From a checkpoint of a small transformer trained on Wikipedia: RMSNorm before each block.
MLP neurons of a small language model. Each row is named by its layer, matrix (gate and up: input weights) and neuron, and shows model dimensions 16-111. Each number is 128 + 32 x the weight over its row's rms, rounded and kept within 0 to 255. Numbers have three digits each. A neuron's up and down rows have the sign that makes its largest values positive.
After each neuron's rows, "fires in" lists the words (lower case) most often at its 100 highest values on Wikipedia text that the model never trained on; "fires on" lists the tokens most often at its 100 highest values on Wikipedia text that the model never trained on.

L2.gate235:108060139083120135148119114132094135139116175141082180126102080164135187089127069127112085095189075174190179123153137109104157158166107125128136148146179104148091070147108129144095081166098092143138121111149086101120092081113093118174117104147080095138144109101096154102118114185161122117
L2.up235:144123116140133148075107144088152122139175071141174137120133050135144140191095090110173095114124157139116103101146096112107147109194171101097194132139092110088059143145119098132092087097120116157077113177121135143188150172127158096160134153126166166148168135094128169133182124095013147120
fires in: "to", "a", "as", "of"
fires on: " to", " as", "a", " of"

L7.gate747:096093045091137104143154155122111104171199083114149122113096102149111111141167120098129111144067159115173142113149112074111120137112105139144159104140119153175133126203112107153117105163105126156104174116145088123131126150144197077192064122098176113132174123058150089116114145091150116074
L7.up747:175184125117096215155101175139105147069170184138155147154089195140129113120140137119137092123089127036083106115094138160180091159100149105081137123097143058115105101118092132090134121112085152119111118118082115098179076137173154138086088118111130163200018133158093176102089101163149145113
fires in: "and", "to"
fires on: " and", " to", "ing"

L3.gate319:156136154148146154154137111092130122159169151127114178157076139094165147148155126113077158041125132133144094146169122171187103168148071172106142159192097160113089054187108146097116141172160055118146132077173124127134141125119204115131136165178117055168149146119098134124135111138140114097
L3.up319:173053121116134151156190158120154126167149135127169117149105145071132165150143139116116120103126127120107159125132065080092133188169131139141128117193124122076149132118140221170115115141120117103127127133142112083079137137116117122162132195104111140211093076166130094093122085163158136151
fires in: "of", "visiting"
fires on: " of", "iting", "western", "west"

L6.gate508:125151105141137141121148114118164114139129129200134102108073109102148149125138108134122120090125127111118135029133130103125159097113132182044115136127163093162177145141149095086148133117178027161150126107134090078116107178133194165186164113146166131119064166157106177041082148100094177123
L6.up508:184205131144156140170091120160092113126123122067170136194133110201097118128116086130211068088183113088070116131131153127142168073125074130130147146143166105173120152153130137126179112182106120140152122189103106159128142181093143091126173142159150178103072128104143131151140169129151155137
fires in: "s", "has", "have"
fires on: "s", " has", "S", " have"

L3.gate466:109188096134188136170129150147109184144156105134119111182124151170142107084144120165137133095124204095147141089088134127151143107097103108141096143138136084138110146142048129110157170088151052079117102116136145141145088155142154108139105132174121127170187060123124083085109181121170180094
L3.up466:119108100125146068140078214182114131125117117134106202158100127138135082135074131165170111116139115117179115142123101135136122158111123136135103172165147150094140177160049092105124111140139115112120108183068124157157104133089148087141114176175125153149145112144137139121147125109124162167
fires in: "he", "she", "and", "they"
fires on: " he", " she", " and", "and", " sett", " they"

L7.gate238:178113160130104112144094047157136101165123145137091116111116103168171097137091104143118074106111125126112149109160139177171121127108125139184172149101115141107103125150146112134105085127094137117071105155145106099092162065065147136086155131162169103077101092114080141110104186108163121133
L7.up238:151100147107138166170103156127139143163148154119103196064114094053133162109102069133172138112120169133199091147159081169125102138205111154077118143093082146104123100184148158109081117203210121100129128129107120110112108104115108168151166113131127154170121117134185138119137120142139098074
fires in: "it", "a", "this", "what", "sony", "the"
fires on: " It", " it", " A", " what"

L3.gate124:116126061151109092139164158086167090129088111154078143122085126158107155044086164153136142080106159054131166058094123081103118115113135106094151116124181119155129182134091033110156119155162080137165085156116077152139145147167144087154111172169155121147093154118167143152129134095089106110
L3.up124:151127123139076125095143174194135171165070167157121188142110105146072111110143185174151149127108123162098204130121057147121135113113133122111207116107123111111123158126096137164146121183149115150135127143075146136129101076137056106145125081164112074105138133165135117135109107175130104149
fires in: "2020", "2022", "2023", "2021", "2024", "2025"
fires on: "2"

L12.gate484:140166077142137082150163130150094075107123107138082087163154151091121076123143245153133132101104138120130137116110159150095091119185098088117139095125085101144152134123074111135161092125136095095125127091098117145137119128098105107093216128170131059089085074115151119068108112083124144121
L12.up484:132152158129175130141119062124147086221077109118084139131140132082117142093057109121053126107155168100120113111118102137156141125149127107086091092127148077108132149139091142101101178163210130090166171152121097047143098149164138128137138095139101154120150126155153107080146094085156083128
fires in: "march", "january", "december", "april", "february", "november"
fires on: " March", " January", " December", " April", " February", " November"

L11.gate131:093079100112163108121105148160092095140146097133117120078144110173116109138113067111150144122169126126104223101157109098087114126095077183139131102183142181102136166217049105178123106128073097154124160173164102124087110152121164139103175124133138125105137153128113101085130094159184102124
L11.up131:079122106124106105118090169121116168158153122103159233064049141185099145123090154111101132148087076087120108088159055174118114140050090124066155088125171145164127178168069088114179073073104137112124121149125116144105127160147188066142103127141112137160111153133112188082154173127130142153
fires in: "and"
fires on: " and"

L4.gate579:170098086103169094118148094142121110105061119118108076090126127132110114151101117169155051082126148165095114118159163151151164162138089063095098178098169164133119108182113139087126114159147131112093153119152102154120152119116137155136085142080161096071126113131085132109119132139124064144
L4.up579:182111111140092108151124129145145086082138181117131098146103142174112120090114144118118120151097108135141122170224164100026184152202168142062085102139129113114052129107129134117101157172128235087110063076164119134135112129135119194179146175146138129118117132171128075136138145099147112104
fires in: "it"
fires on: " It", "t", " it", "It", " ret"

L3.gate693:121124125101157158133117116131164117114243130159100142130090096094120142132168138116137133143152115163083098136153116102114103087120123137112111135189100137092083122169188108135087090118059105156169138074183233155136142120175146124181157151093139143155090160097149097097163083130113115143
L3.up693:143113134116142151140146090120166152165144050059132115153095106136104155125117158165139098142145120111107081162105095118165143125206105142154079128110133123117091168112107133029115226171165150150161169071104101096083069145196146127126118084110146170162077104142136118149130147123148192130
fires in: "in", "of", "recreation"
fires on: " in", " of", "ed", "re", "oc", "al"

L3.gate292:108156147189096141101151148159202113184137152172097158094110143153143069111152150190144072113133153122183169118078100059080117139098083095116130096148036125140111117118113101145116163159111112148125158110128118077171121141135101103179186176123103092148134132163184125050086139111124155151
L3.up292:113150152123145138123163128148144090150128088202122135147109075149148100098126130164112089142168146129161151160117135150126100104164132139117141080079118091054190142147103137146071149179151204127085113188149178156111148164104152115173190143173155056160138105105131196112169145105122188094
fires in: "a", "from", "as", "axle", "in"
fires on: " A", "A", " From", "As", "At", "In"

L2.gate737:163106104132124187115053215156116151139172083164171100123119145108144115101114139095060133140157144105057109126202165112139107177216127122079170136117130156177157156106106144094150108136110104096094157178133138044135119181128117128145133173112143154133104202090153155122098119119136149096
L2.up737:169137134128144116135136124112135171131120094153118194137086127131102152136118134111137152120147145195169110137117156084064140098157141100130187077115111128094129183191134189123092112088118087063039096103063136090142080147155169119074140113106157157131143133115140145160143120149079145161
fires in: "in", "to", "of", "visiting"
fires on: " in", " to", " of", "iting", "ving"

L7.gate162:197086113108123129219164170095043126132093104182137152135132149161125087118163168113154119110105135164131145124128114127079084105136091103100108153098150108162138129146136131128133148129124078173100130152176105095156129136186124111111149109146120090154150091155174109136014069124136121055
L7.up162:106137134142208087123151165124130128107148079108159165184102117161177089075145146069149139138154137059175150112114153053108129144084102125075163090107173136121132165099203072178121153128090154151107159167144154160187175122167170148158071089194139105158163150142173083126139119125236161140
fires in: "to", "would", "will"
fires on: " to", " would", " gu", " will", "to"

L11.gate561:105125099085163096108053116092063128169100131168086158141096156114129124103147117130164173115140132124186123111139149093120095163110117170132068113133076061076079119137160160121167140151100146161139119127210117158062143137143131076147141123083115169146136088144125087119108179115195140161
L11.up561:129165176156087148116141164120103102113135150184172135094090091184151126128128162079190154150110175118149103077145142086156124149179117130148171117160165130125102097155139134117089170135145125157165136117128089141140125140095093155163191153120044119131105155088111147162190149123105190148
fires in: "he", "who", "had", "she"
fires on: " he", " who", " had", " He", " She"

L3.gate21:097150135127105156129177152175145136186115142188093122080160130162150145123118191151131212051146180100140168118123072146126102102107126100173087141150180160151170107146108130112129227160184137117167103161173152110158108120120135132178161082164109145123133101098093221101113115120141157094
L3.up21:164167070140141088083168105103147067130104123156073123138115108106167186079104112114146152169098078184130087154105121112129170129105145125103073083124189129101143063139090184149095191142168130189171135098128082103097184080124093141147147078147094079153093157122108097153107134140130112091
fires in: "may", "not", "march", "april"
fires on: " May", " not", " March", " April"

L10.gate753:174075192076121121109190129098124170198145111134145135154108152118151102168113171169118148091135106086096118133163134042108096148155156150147189155134099126094134172174110087127134127193109162093202152060172095141145140128098169183162148173176062125154169149140141108155140105169166177159
L10.up753:125054094162109144149105182096126101142141130057087150161081125082094110122123126143109164121081104116165192083112153149097103160149126171146096174177164113113141134132127153098147070166149080116091172122127158115141172103185088188113105170174133118147110119112169172102080157168122171090
fires in: "of", "century"
fires on: " of"

L3.gate692:128167146155093120119124135216113075137092152112051184137105146162157092153095153149127145097181164106155110146112099152121124171091114186104131177081128116108161134168087081201122126122139065026104130146149135079104145150059104113177139093160154162152117031094120116148143148136109124166
L3.up692:086087169164057132154099151113114127046219126173137109170162184156164141082142120150168121121136104036119156139097066110154130171135161073123107098202148116128140093151152129127178131110141115105087149170154121091127109147132131135106118136172159171094189117142124131141183136119136180126
fires in: "he", "she"
fires on: " he", " she"

L10.gate672:143156098157196126173162163134105116141131103129117125177205151101127124101120125100099174116133120105142110058128142133135104109185067061167093138192154146126145151149116159113169146093108099129126121200184180146166075150094073113106110154193107107129126161147115085189115105132153169079
L10.up672:118123134143093115084151198136142128110093117084153104149175105076148111033060120090131149154116107150139166090172155072111112149148076130132145131067146130086128068106187076134113197074087109161129126143109179102121097113104176141140064142140121064146184102130147124149102113167103153078
fires in: "to", "not", "and", "t", "help"
fires on: " to", " not", " and", "t", "l", " help"

L4.gate529:181076127130083141177150100094158115102148122150098126146107165099156206094101137099079126099087151152119152142126109144118160194172108115094119094152093150129121073100095122089095129096142117128133119136166088199096111095098085196089167152121175167081124176149146114093144132124082145144
L4.up529:170126074133187159119147185135143056145107150108140159122132105148157111124131112097074125086080109188202135164150123136068111131140158210092114197108162121141144130115121124125162097077149122090118139078162137165115100150129136125107121154145187120150129125124113186104117100104159114090
fires in: "it", "there", "goal"
fires on: " it", " there", " goal", " There", " foot"

L3.gate709:142117107181125101162088121105145106123106151133088129167098067158083123135118159120191041028156160080165128134094117105078160094106141114099143182121137130147094097136126133139116134135130111134117068138144127102122074099135171124205125131135161091092071120101099159084128101139099170088
L3.up709:136092156111121190098138150152157120115176070109170146072073097160154154165095106156096101149142145127134100121175175148084135154177126104085091130113127194102122091175092140111099130118114126161131163114106104134094183105150155183152134143070143082142096108133120207174112158130176130094
fires in: "a", "axle", "one"
fires on: " A", " a", "A", "a"

L3.gate293:135110154071173136150171103123108184091092100125147136119042113137152205110179131122116115144125153127049141112164115171130062098169166147126141144054107101114116114127111101117103146181099168134189113082160128102126150130107101096131196141148118093115069161106110143098125136148098183142
L3.up293:127102146104118129088157145083157137083093151153119082117150120118137080113141054085094093151098106109139173140118089183137114103144172101158200122157163127121134122135199069143149064160105102155156174120130140111119153109148155093142075119180119116125208103084162094134214165121109164100
fires in: "of", "under"
fires on: " of", " under"

L12.gate722:120094110140147128183102134150084029170224126179092147095139144138085149095114173143125128083119178128075131079122151179125152113162072134100128099108066095146124088184080084109136171164186149155123170122151100079103175098118170122095170108160092088104111120142134119141152166101172179114
L12.up722:159106165102101152127089121127106157125136092167066120134097175112119112072063061152134082101106116103140129105176130137138173066146117065118118144089059119167115126162088158183121106130159179153109096199138100101115103176183102153063180140133145124091158089111102097117118175120153187099
fires in: "to", "can", "will", "would", "not"
fires on: " to", " can", " will", " would", " not"

L3.gate67:123102116153127093122134109125103079095068178135142121124117125173079103111144146151209087129085196093094119127219138111142133136087082112085137140159104148112119093154130086144101113125120101147192070120144149110139134092168165118117172175141091102101122172117138049139135130181111123139
L3.up67:080160110145159101146139112154152174161092118168116142153132114086068144142113047094136092165122169108183133153104123127134135110141116110222130072080125099096146168149121131119084128115092086119126090148107121118160095162115120114102188076112125147080095116127126143120157153135111087149
fires in: "21", "32", "31", "22", "30", "42"
fires on: "1", "2", "0"

L2.gate246:129122120106137138118151148130113139094067148146078167169174125137097100073101146114135152079135130181154142147149095119138129116144144133131151172136174144139120091146065125109156087177080131127144100145176081073098182194106217097137121086172103151136114125112122172137094092144110173102
L2.up246:164090106093162120152105152063088122093083083109084170141112132120145133115060116155163152110073124162167178109124117084118110089164171179077192151165172153119170083067124133095136111139133128211119057136122115085118156189128085137085154111142124112091098145114103147128169109181124214131
fires in: "to", "s", "of", "the"
fires on: " to", "s", " of", " br", " the"

L11.gate387:174124080136113118100116110066112152131174187115149105124100084123126066118124115105187125120150127079089131141164172154128144132128063127079104141108119137150155202132042163174104127132102094120144169087135102092116203106134171113152154181106092170145066152143111133106087146157142112115
L11.up387:140084175127189152171137125125159115177147122120089136119090097189144155170153102122135071118139151136098148119161109126115041054132112128144185172094136081090088155164140124124096131174158178093127160117189144101140120123133141090167101096131138126094121169122148183090073160160102126167
fires in: "in", "with", "for", "from", "to", "between"
fires on: " in", " with", " for", " from", " to", " between"

L10.gate121:161106081038142163139149142112147091192110134178103115065067159148135164135148092122150176124121152097112089134090077047094132077105120107114120121118147190116147151036124106183067077130165144089110101161150129105122126139096174132105140120098111143121099132088155119135069136133115185085
L10.up121:111126059144182096178156170064133054167201171133182121113119171155111152104131134117155133087128144150152046140150166139069145160161135128150111098157116124178133134157176127110078105122151122164104136112160151078136111176162141087150199140141127159112160139093136152149054140101123122174
fires in: "to", "of", "by", "causing"
fires on: " to", " of", " by", "ing"

L12.gate474:141161129082163101122190142158101105151106136150134128141155104101144129134081172119125161132097182150109109081123083177176166161137111106139144179109165092148114156138133092131160100074192133142139130118115140141148153110112032126149131084154154084105056091142163159064131140104181119123
L12.up474:136136134163142079170184125111115077202158115117175110104124137125143120098119141162159133124041143129148137184129158122131179079080129113117094108136160197141143148159153221126110144121122179106116153140182087133089156154163158101117168079145137131064113148128118146127107111134066106097
fires in: "may", "april", "march", "june", "february", "july"
fires on: " May", " April", " March", " June", " February", " July"

L2.gate714:052154176117144166207106066129048153092106172140144148153115095166115087173146136156108119143132151105105120132193179086121127099119083221140165108113108128102140156209102088120142176104146093128120121103081171107087120146144141102128149142142184158115109142090190141097159130110133104067
L2.up714:203088070116146180191156090163073148127131126080139099119113087095120135123125149130123114122132107227104123103156180162168128184122171150130144140172146109101103155147141140088096139166120121128129090119129083090064061087153151103089134067125105099134154106134149097104116159143162089129
fires in: "of"
fires on: " of", "ary"

L2.gate306:114110149101096132132082178130176150177100107091170100141131127171131147135084128156158119096118063115144173091198141143060126146111114134170180159101114129150154164177128112212202144105105102137110178189135051082113150171114130091118112088158100172172095119086165100096109134136163134180
L2.up306:058116125123157162124134111103194128112091097113115192173124094163090210119098096106117116123059161113155151129114084150076120133129132077076132182156163064139129137116156124182067140145102098152151057184115116144131169163170138096089112148115171136121150181156147163143089065147115126118
fires in: "and", "than"
fires on: " and", " than"

L3.gate68:051128094163149143164099079162073138129129089209072155136106183107051212138134109092133099133135179119122136107106104122119114115122183158139134067130100140143138166128092067107122159107171069173040138139093114126149113148158205150176110201099157133172102127167183134174173146135114141127
L3.up68:123151149090097144073143180131119116155132158164095182129071120123093054123089088113143059154139183159119203161158128130150181130130141134154151060113127113088086118122173074160139144136134104148141143110139105123098138104159101129090155119136110133137157124115106102217114082130103113160
fires in: "2023", "2022", "2020", "2024", "2013", "2012"
fires on: "2", "1", "0"

L3.gate296:165139169086182186159112182152127152119172160127175115128141138101135158101156070153105102066158106095115137143185140142147098129151114158154122152158099154094124116159089104145152137207117120145115132155102120097128130153131145123132185143110101127143142189127124117135138118155102144163
L3.up296:158104101168134104132223138053161084132143115166127165141128120112108137066140132137109205120088078085124214134175103126168113182166142155112105174158138153133152105128072128123159095152110137147129133117161178121143143104172121111142144121152117098188158161140113102167155099152127102127
fires in: "of", "for"
fires on: " of", " for"

L11.gate331:158108113100167155135128145161127125123152151183133141127107063108138149073140136153162060068080122134096110173136089093152142125139090141067064136146117138107148119177146135135116094161066137134096145146190089145110107094110145165132097128088149171135091157135093076139069119135158145126
L11.up331:125122176110147212163079144076102148165130114081158144134097122068124180150134081166140113107153134153120142131157166191117090107168163115169199050172124138165063128167129134103073138119179133125113159158169132123126147136116183142164165199087127102118100130100129186140132175169180143157
fires in: "a"
fires on: " a", "A", " A"

L2.gate28:115119131107129115101068158124097165106110127126116086189143106103161201150155136175123169148067167130121155114152098097112127117165122096158176141101055132093158169178168144158138095124153115131039045154082123099092136124216110132105098087092174144158140158115176139119160156140121142113
L2.up28:162067120080094074108132164136104156084096081142117062160128155128120171114123125112115095160147123163114106091154175101085151164170153078090092070127065105063124178095173152154110080141093096135127124141203129119110109134140129117187096108116121174185094150136134113119127057098127091112
fires in: "made", "won", "received", "awarded"
fires on: " made", " won", " received", " collect", " awarded"

L10.gate642:144156132107104181184088160141107133185117169154094108124093113148154119119195129067158119128197145158094158129134131128141117101189074138138091163170147116124199162096066166049093152169148161124144155069144073088115129142173195153061115213125094178152089159146098140073139113142070181115
L10.up642:114096150120150111150152151143133137147099144176112151150073144113091112126133154132113096193158204131133160136122122110124119108151101173086121089168149150138111142152103187096120070096153153136118153096198126113163155181118129108144123152103089148159142066143173178174071112145111120058
fires in: "of", "in", "along", "for", "on", "among"
fires on: " of", " in", " on", "ong", " for", " along"

L4.gate202:096092128113129146142102077138103140156154095092105156132079088126112137116090104111136108115067161141100125126119104125128122152119063128156072149116140110061139114127158147116141100119118113201143161089151170108155140140163123163095201168135150052161143158172156158164158099179117148119
L4.up202:138109168136146044169081146140141109069122077138095150197147092153143081141127053116165086181147134212113146098164099158132116137101113106161129118150126092123169149188162140105152126142108138102107160173158137176095186143067115107197152136161141048144153145161096106076103119116139126105
fires in: "after", "by", "before", "following"
fires on: " after", " by", " before", " following"

L10.gate349:127154054106105119173125159120161114155092177146121125077151199148124216143085154117149108124105124125118165161097122110142106069144069114124068136136151159197179121127083096141100084190101097143080142038161141154182150084095149173119193155090123142147056143084125170173086107126161128099
L10.up349:139149099172098146087155141085090064171162126144153200167143121098180073083126060120150124185145128114179135150147174159099145081131112121121133095123069031095055170119115103126082181114081168172104104148072092108126099131129108075188143128156145168111168207112158112163144210161148122117
fires in: "from", "to", "since", "of", "for", "is"
fires on: " from", " to", " of", " for", " Since"

L2.gate309:162156152086147088132212148167133111119102094131138137122092078176071102149127075133099098160113106127142117141157149092160133094102088139137116144108088116119130106184108163079081124140138145096110143158136147115150089137067183102157160133158158104082149102143095150129104089145157133073
L2.up309:139137097132133108089185153154192108143105102142104111092102135179127094061081138127117127118135159210131163144126109141170146091100180072123109090109082148112110200175085115158087071122103124162105137085076143138138163093166081108089133130156046065090131109090114121152164063141156130112
fires in: "to", "reached", "landing", "expedition", "captured"
fires on: " to", " reached", "ed", "ing", " captured", " fle"

L2.gate537:121145117100124126183126179138102079134115200126112128145059131116106123146108200175095084091060179149167142160128088112145102110108074115108110128174145087083174143131135095148179155120115118138073117128118117101054186164178187110129152053147168141095122166132122167102117167053140076116
L2.up537:130109156106162155191063104113146102092148120161123168133086094141142098089141137157094093062150087104122138141049100146123159158176145081080183170129129117120135084126157155165142138157141104161052104107103118170055131137105178129134133208104170113168147064102114154124134158162136124120
fires in: "he", "she", "just", "justice"
fires on: " He", " just", " She", "She", " even"

L12.gate650:164133121116153145121094105145102065161132211176126135112113080114126154122162178121196040105132140168111118173168161101114075136113127180143116173135135110143104093151124112082149078104082132140090138086160085174054141127111121144124128120146120076131159117133098131152112104155096111133
L12.up650:152103154173139133128103153121099134118122112185125075124103112152132185117128097153176154155128152120116157145131137151100048157177119131186099060104059177088147116122133094166095139149101206150110091148155064185146145138139112102131215208090140108156115174106118118143139131119120151099
fires in: "a", "le", "la", "au", "so"
fires on: " A", " a", "A", "Le", " La", " E"

L10.gate527:103111142119173102205129132104149128165144146143087122073116094158137145160107050158167179108023171131121125112187183139155174134116094084170171164164138130099098145122174162072088131133149153110092176135124097094119146138169152158093157110101133105096123103110152147122105152166164076061
L10.up527:093123073168152107153094155136135072084221106127177112187149165144129150132162137143159084146115084091087103127145142098075153112155171100103093181072129099134117055138121174170092170150197113184110130084125140112165129102164156085161139114147093070107151106097116126177088140108129142088
fires in: "to", "after", "by", "before"
fires on: " to", " After", " before", " by", " To", " after"

L6.gate175:142127093079149132176151110094127081092103082159113120119074180057140075102126074151118109178132152131081165105127155142174095162148106154121031129161134145119136133149108124114126159092130133146141169074151158086121095179176136132118132125152060054144125150108162100078091125170173146138
L6.up175:113133135146112098163134157112151185136109161123127123198118110141088104058132117130162210185050108105144114069123178174129090200146154132077156096177108107173137123148154150125161183127099061121142149130133086096135155134086090094133219150093128084138190156135136130087097118132142117114
fires in: "after", "before", "finished", "continue"
fires on: " before", " after", " After", "After", " finished", " continue"

L11.gate233:122125131123122125161157120173041117096164142120133111145121090146107135085130147135120126118090100118145130083159051097076138125157067127065133092091098093143144127210065086137076159165066120121102150100186130072146099129162123114132160133154156119172080160117097126127103132090161146132
L11.up233:132101109086085135171127131081125073177178134175124091144084116138127066143115155137175128056141127100110115085171129156109156162120064180161132127119150159123167147133074115120158159096148128146181099119091038144156142125143144048180135094149089150132100134126127037072181109131152157194
fires in: "to", "and", "which", "who", "that", "of"
fires on: " to", " and", " which", " who", " that"

L11.gate273:153118101118115084145132144099078131136123143107122195082108152149083126097110157158119140089118104127159069118129103137152157158177095127206105115156082128091195139157169134101134178134104122105115139162139129110126148106125120096073158132084161125060119151115098098102117173142210188105
L11.up273:154082169122129154153114130069127089167118051111102156181080132146157121026123093146122177109088138071149147110116119077147132174128151128122183117060091091085124168156136095111096161144150100109097122144106147167135114108113115121129147124136074100126173111125111118142177142142106145105
fires in: "to"
fires on: " to", "a"

L11.gate422:124169085132094131141169175093126062148095116104193129071174181103187110063145084127107124101135102141111110160137124111163160155184120138152115161221112176144139160139168158090121149119149124135109114073180135139139164115201166148106158139085077127178132155110136124108128058157146136095
L11.up422:098081139095149116066150158184085150158145093109130101140078080118150170109096132128140088097106133113141216085135144159126127111159157156080153106173143138101120125111186108130070099114111075164135141189108093091131147123135183137177177109085119172140106134146125157095144140144119105130
fires in: "in", "with", "made", "played", "for"
fires on: " in", " with", " made", " played", " for"

L3.gate98:121116177076127139143185094137103083118145111159113170110094087097170077125126099128152132101099141040112153135165075198097136167147044166105141134205140131125132147182134085177119171101146103151145157111137106145108096171120119109155124150078129111154055149053101109158145072183110135102
L3.up98:116118071101116115150093175116124120120186105144093164163113111132136107106126104129124098085080145092194108135169110159108198155110126134096129202156146128089202118116100091141123185124113130141094159149098124096091127158160123135067162106156097148174095174119101090156171107159140126139
fires in: "of", "against", "the", "defeating"
fires on: " of", " against", "ing", " the", "ed"

L2.gate398:193128073092136151143157169110116131173116104177042160134131139181101169104106152164096113114144150097133169064127137122141110107185177110140167143084149144168089191162096132129119136181160121114111136161116084207133096165100125134180100093153131089139054168133145129127124107101125127135
L2.up398:124218097096082155081090154103127118099071163177061143155117116094074127119102114138141090110130131077075097149161153143125147137117132140176171153139172092209094063132100055188126169115145117184158078072044124117119101126135177124100085172145100092147138129145162122099136131155129152159
fires in: "2023", "2024", "2022", "2020", "2026", "2025"
fires on: "2"

L6.gate656:120167101163178090123115078124103113173140111172115117153087152119149109115118143158163146158164163122088095083062092070134133114131086142126057129111128141098076118134151154097123175120126095121119190139109096142133150115202140083184151112146129115103136122149179174143104174072158186162
L6.up656:115126187156127120134105156076147135131148128149138159166183099119080148148101156177104141129124130085113126127188157179196143088166085203152150134196211116190169167145111133084085114163126105153133106093082153082106110101108139175156149094152100119122169143131144149071099146166149091132
fires in: "had"
fires on: " had", "s"